python train.py --n_layer=12 --d_model=640 --n_head=10 --n_kv_head=10 --head_dim=64 --d_mlp=2560 --vocab_size=32768 --activation="gelu" --norm="layernorm" --norm_place="pre" --norm_eps=1e-05 --positions="rope" --rope_base=10000.0 --rope_fraction=0.25 --qk_norm=false --attn_scale=0.125 --bias="all" --tie_embeddings=false --parallel_block=true --init="normal" --init_std_qkv=0.0274 --init_std_o=0.0 --init_std_up=0.0274 --init_std_down=0.0 --optimizer="adamw" --lr=0.000593 --beta1=0.95 --beta2=0.99 --weight_decay=0.37 --lr_head=0.00494 --warmup_steps=360 --schedule="wsd" --decay_fraction=0.576 --decay_shape="sqrt" --final_lr_fraction=0.0 --batch_tokens=65536 --seq_len=512 --doc_mask=true --z_loss=0.0001 --train_tokens=639600000 --steps=9760 --dataset="wikipedia_en"
MLP neurons of a small language model. Each row is named by its layer, matrix (up: input weights) and neuron, and shows model dimensions 48-175. Each number is 500 + 40 x the weight over its row's rms, rounded and kept within 0 to 999. Numbers have three digits each.
After each neuron's rows, "fires on" lists the tokens most often at its 100 highest values on Wikipedia text that the model never trained on.

L8.up2412:483526504558529447479527525513437483451485491525501562467519485542502495467532472491452528468477575507556460590469490569566483510474486513587466538592492500529515512570504574543512469512497526485559483458487449521382484530464378547514503488506516446559499556559575508563502518490521487463407487523599465490464522530497503451531556530503397466508497434535473501546407451548498455529581
fires on: "7", "8", "6"

L8.up897:518488513554433516463514518449457469458489536541501561492503432469469515488496496549527488554443477477498468493493503471547544539542548536494439471535510498488460487490475444405494520585539546603595554473512553514496551544485553552521512511504433435522480465506542591465478479520545468526494463490540549477434501508469460537508509472513573539530486446500514527483474475448514529498575
fires on: "1", " ", " |", "2", " r", "R"

L8.up820:538511509559612543419471488520438438554477497505460542427452498544529535504531527443504557653501468544541509536457511502503530479423500498535556509563536471422460465483491573492395469545488515487484449511511510481440456505474417515509544567525503532531455490612495490497534487539490509495515501577541450504492524430482515472510494466489450492484450532513520436448552431526521499564522
fires on: ",", " a", " Ch", " Gl", " fl", "7"

L8.up1740:445485547501526482565525515550544466460521504524519527467513453426544510453503552514485554499487571504495462594463512606523416515482467542455493503518572516589519497493553471562509459554520462521524505503468453566487557463564430512493610513515535484499481525501532520473492483437473476401491546507541464471503491479534499512464481541504462477500482476489557528523516511473490452528544
fires on: " ", " on", "8", "1", "0"

L8.up2501:455486528545544529459484567560505514502539503535513469489484464503538410526526438511482534472540497533462507524509494490544556465579522451512473463521472542480518524493424446464465495480472541435529383546503488420473542530560465527520450482465488469424448530498529594497472524494532484517547427536539437487545511444499518475505515529501414512537511514488514540441497522441535533490502
fires on: "2", " the", " in", " ", " his"

L8.up2108:501442535472499550456532473511476510580553474474487492523487490560434527487472409458449502540531449561537465465488529572504574495541525539470503493467597532526533519488412633574444561547509513558509543530518543450532544485527489506474526496558505473469546522482502518548474428564517446534539508506516571503498612459492511515493516435530532444539492557502423513496472493504468535486514
fires on: ")", ",", ".", " (", "ī", "\n\n"

L8.up1621:478514522484540514593533467463472522531581523513433467493509466491535549461495439499510512576474484498438503528526507445547562597554521449559462510545540477501529494469551519555484476549550524488492483509453504474526542544484527551461510563536509477515465576469478604534467573510525546523458420494556538500497570495457471550502492536486585454511468487502533501482517502520493544484493
fires on: " |", "ote", " ", ","

L8.up2038:538501466587520482464559484527459483564388486471512481501447435513524498558493500522546485562548480465519444484507468465559511500519500530507508494481499522489467495498520460459520432589523400527498537524557555531535484485468520536366464534534498519524484489416496483434440489569448431502458440441474515576515550573565536532565411479515458499520470569495501532578529503484509502460534
fires on: "0", "\n\n", " Bur", "1", ".", " A"

L8.up1057:497532473549472446446539540474591496568488503501448504455560532534475482497515475428550508478499488525510437534516538612441500497532556491623456527456482481498545490487566510527510491506421467487465520581487588486450471465486428516533581530436546444524482543531542529476481489485502413493476517476566454517547524504451515509524583570468472560552563471592487511578441519509528469524499
fires on: "5", "6", "3", "7", "4"

L8.up328:516461497446565498540539547505506478511507456555426491504491522525514544423558482515559500476560447471491513542509484560484480499547479496544513497572468483543520546462482500505447508466515529525466472483553502503456527440468466507528445468475499526447506525469487560568583507516531508441529477531549599514527545427495508525481462566499499488528527536459524522447473520494480512461497
fires on: "1", " ", "2", "3"

L8.up2229:505509511493477551466474493509425495533545492447454518487471526587425501535438420463492547566533468524486503522467455471530516417511456541411497559556552504454463491499554530559492492571521497525512503514487525520495516524489480520550537509544480498463471511524470494584494469526482505505489546504528556571530500464473473471475512539537477455542471488496511473467556509505510489562523
fires on: ",", " a", " most"

L8.up1367:487570495504422448490487535517530486496515480567529498484546522449448528475519502490505492540451527514546518507521412503441487558459511494565520454476607502493461583472487474535551487558533483546508539537564503512468483540493510530458522475522510442578517511495495438483546492450561435458434484502523543436465533478560500484496510437556495512497527494463479494476440457470544539492528
fires on: ".", ",", "9", "1"

L8.up343:469549603531495478514525492544479425463431520556488504466523569523427523532501470517481476470551594526594523524480499504546510505483457551472527515486464503481489456508526529507490490451443467460468501503530551509510487526494530488499533520470564498516519569492514550519483492482554513498434498512474515528467554454600543521438425469475506607471449458483498481513498417556517446499534
fires on: "1", "2", "5", "4", " University"

L8.up1796:494500477528547510510600493552469491493477549424457438508465469459515504516476520495538538469486553495539462623454505475472460572488567491519410452518530496558566463413528526472470471549587517489474541511499553565527502478462419518416566550477444513501495461503538507515527512518505480524447501498535497496544533474570488451533436552506411462433456528545541485563509472438431529473477
fires on: "0", " A", " |", " a", "8"

L8.up1305:454463536520551483512456483511490452517502491484510536468510525456430436540548516527559585541442484538496491557476522475511507510578448475506484513528507472498499465538511543517454572554494520512544487511531499417515500550512448540486448486490437534476458477544513568534386531471496491498465466470483564580484549467527526468530528439483602538471442522522473467486450530575469537540502
fires on: "5", "6", "0", " of", "2"

L8.up1358:495544546511494511550510488610533481477446506470483495444509434515531480454492424498499422572505545468542509536505547552491541493514476496567459536516498467488455469468480543523505529599567541509516453456553418519541404519408483587555528440603511513513478470467492497479488476504498468505435494560524501532403516462524483520474477412489482534528460452482496498490441514494512530460555
fires on: ".", "2", ":", "1", " of"

L8.up945:463439486473546521507508544455507527564497541463486458474549522514491530602477555441479540519517601547514505506503503520442584503478499463499445425464547491525451482443531479476435517487466450470471502559462620491498509548561466539477530543485468520493529471554502517464542481422558496546518527485495551589470505503538488479502483490467545506461468538484436497446487491508504535536470
fires on: "2", "3", "5"

L8.up613:490471520465479471478479566560519474481518543472392510523447470587478425439540502485553508505491531494479481457529520522512441555560584486483434518419557505487476496527519599434478514533480457565553440488550515467469547515483507557532501479497537540501497507505482501483562505446532544456388582448522580516435480453531519533516457503494501502495497527480517485453519452500505456572535
fires on: ".\n\n", "1", "|", ".", "2", "0"

L8.up1940:489531586573479516551542533485506467491480470486459530450497488530508516452481527454458589469514515512509476498510470523554545494527559479585556490511609435459469456481530513508468485513436439497582508541461521528542538516501535480521532450494506483523497491574351521529516531426532453476479489512531515473467519438522419543533431553525519547481519462465430535564436468553525422469535
fires on: "2", "1"

L8.up385:481457495491454454441511519484466520484476507438467447481525499545452481453510551525494568495513485530493475467507524504465460511552556504521456539467519547524504522505542553474483570494505485603508511535526556462498576517490471514485507443507502523500509535489511509511496570474567501481446523456551511547504507482504490528490515479457529538529432480520511506423498552514517514568572
fires on: "1", ".", "2", "9", "0", ".\n\n"

L8.up523:488451617508518528496472515540388478552454499562482556482532499581505525473524479479485471512513536484551482544523481557495480483537495537568534464553563447477479480476483519533526524500477496529532515534493495507483559528492508560463505525469469458488506525540453495474571489522528462514518456487489506504521465388518467495525480469473499611562520553515557487479467429549450461521465
fires on: "2", "1"

L8.up1887:498470560498592512537515507582524485463454526524484453461512501497429468459509472439465512498564507545595536538549480489508435502514468516530553457508512457488489436494410558581564436523481507498547506508499530522549538545482509461496480466508530507539481541522515517528534524490470492538557491525476561494446487510550486510460511473479473486537609466543509474466511478533481505507460
fires on: "1", "2", "0"

L8.up1171:525448459531495488487580425434523474533471515465526480456560500541506534489466557479503485476515521526473451552516479478488495515469500470524562470511528431499419491468509470412515568545587542550501482497504521504544437513555527501504509503519500511464519426566468476470476492523507494569529521543576500515551527504475566492516411444499546509490443546521450428505504520511523475488461
fires on: "0", "1", "5", " Rail", " Science", "3"

L8.up2228:478522487502548487492539554473488518499488436539520466473508471584511500495579510468486540524467572495591460596499467507480465541547502551477511489556530531423523466510602517500479565550534489468459450512507577500520483548516524447475573526504441469529540496574447480525418485501544431515493451490459504503548530547436491431502484465543461505482463565459593508505460483517494508523507
fires on: " |", " at", ":", " to", ",", " from"

L8.up474:443547538521408445487446591517547494463567546553543559474484448433449419472519555480485503488452544483509483529504455484538502487550510566480517506476530562501420491637427503484488485512533502512540477472463519453456499561536520540505456511589518484545426471547535502458432465495589498506487535515476476538456468513506525498522502430518457509549529488448490553459528538483518400578505
fires on: " the", " is", " of", " and", " was", " in"

L8.up699:508528511417531501499486507549507461551506499500494399483459491465473465429530474552554478489468412557490501500496479559480495546554481456520521475490567457453527485511437602546496575532539453574491531500509571461533506550469415542461518435490505518532488539497443508525507596454544552498404489568468513479537487483485440455496511465552486492456456496485544464430497452470513543519547
fires on: "0", ",", "9", "}}", ")", "_"

L8.up59:453414521511498490507559521495447517439527474452511463471531472552553491440448482422476496569460505541461477447481601469529492518502444518482456447504489523562529444548517493472424511552529487536500458503504458477495520468474453558563507489522488476449512465476527457477561518488493466451420505436523528528549497503494487501517521484521528482498510482472529483447468462422456467613482
fires on: " ", "1", " that", " |", "5", "4"

L8.up157:460489485554566394422478589532462514482534493560507518491489500453464458456471553495548504492496547547528446541500507459504473511520492534471421523488536507498504574546468537528451553542579474577469403482484578456448507498410438591508496484529431511506475561520484453492487528480519486478413507546534488496493457529489405467490507478456482512462459536490491426525519514483465463541524
fires on: "5", "4", "1", "2", "7", "6"

L8.up1173:505485521422515494522512475516525518462502558433542516476513490485516574418496559520523622522514523524544474588539451468474502595423455498532526539508515436522539552505538542527504537546537529486489452454511455475534472506510494509458493539609450475512479475526486456535481525537468475587494448488526487492523525472565476436520478454507508509477494558512539501404512529457474532567531
fires on: "-", " |", " a"

L8.up2242:435486497500488475518590537516476489545503479523461479472515413598480559441593427496471577525489508474441497608481498565466448487567585534479481495474571509496434521514560548509534511639493496442514435504509467506535450551484512526510542534519463511471492495537533489553473518486496500541503496449552490485512488510475456492594501446514504435479493537474523526457556494514511530450523
fires on: ",", " and", " |", " /", ":", " –"

L8.up1588:532453520466560519451582486455481508462536485445511469500457525475533435534569484473494506501488542561472499457510531545496491497535444483453523410552477489518506499532480529482462544474531512537525472472563584394505523534413519521563501464438486525506491561464529515503438496506477511497461487511450539558485548444499470528492441595494526544503421504446605448514448444510462489496467
fires on: " |", " was", "|", " o", " of", " "

L8.up2302:510517490470493447440496546526510479468516494460488484511521471509445465449525500503508497519521482511501462452563463513484490593543533462548382493439556547455429527495505564465542580534508462532499520493538512495502518479514483558486507506545547573491471477487503482482524537393557521487441535535522520492445449451508451510477520554485527566442431475474544457486513505500463518521548
fires on: ".\n\n", "1", "0", ".", "2"

L8.up1724:498496517533502461490543498539487476500509518511504466438509524552501460431522498439532466510517516477554445496491587477608506546529427498441483425483477522501462485523480523527483498499508451546505474509507448452509495485409477511533494500525518491453429497492504446463438527505591562518465471526498500491544550539487480488533514460530451497560509489525476421521520497505528531574545
fires on: ".", "1", "2", "3", "5"

L8.up1736:453518500464526454520494417525548522426473448483495529459530496544468494489490576487452505541477525478443468544509506562521525548459538490535536486500528506443489445443588455553476467557574398522478517545534461535429561562439513590526562536548476489603489542525431545470401558476624456457554396458474544470561502388507440482494447528505475544492461500484517481587495571464496482517521
fires on: "1", " ", "9", " |", "|"

L8.up401:472509503482523492510535530531448497548509458502403465494506465451461489486463496497516529533553486531523481508528465553523478505578538470496528440543545540479541604446570478453476496518524447582482554449484443456463596508562435514551498503515471493525507457477481553525469549456549571503432617431527554509472507500531421509535467525484576471448506495515470478460447516591512506562443
fires on: "2", "1", "0", "\n", "."

L8.up1234:468515606453463460411573536468484533557537507518410585499495428573474426541503448466521559530490481573519490471593509501486547453497496450529448484566555457462493522486523556483536485548514496589525463531495493429504517567474521560496503494521485545449464459502511494536507479533523515426512559454554491561486447495447511500489527475485578498492449447516483499476483544552504501522472
fires on: ",", "/"

L8.up2279:436515417512469447436607557504522522575485561555402458491529483572521484495502548464545504526539489505523454523442566547512506552501487545552384460508483519598480539566494457468417509521499502496492428578508511484547481467513469488521533516499507487498496483488579550535447451487436491505436599434536563563457448484505488527564537531500430481500469525558476462523483482526479547551539
fires on: "0", ".", "8", "9", "5", "7"

L8.up362:429503487474479515554502524492532491522429513465554505505514512493566476431504494466487555457473539471508473467464472519447478594486488539581578592459560512474492529505463477473512497516517569555470448501523472505449493548500500523540498478504501589524472511595543460495410522541492490536441567502525519480503519496544378457549503497467401541449380661503575475585447542489502530512510
fires on: "-", " in", "\n\n", ".com", " ", "."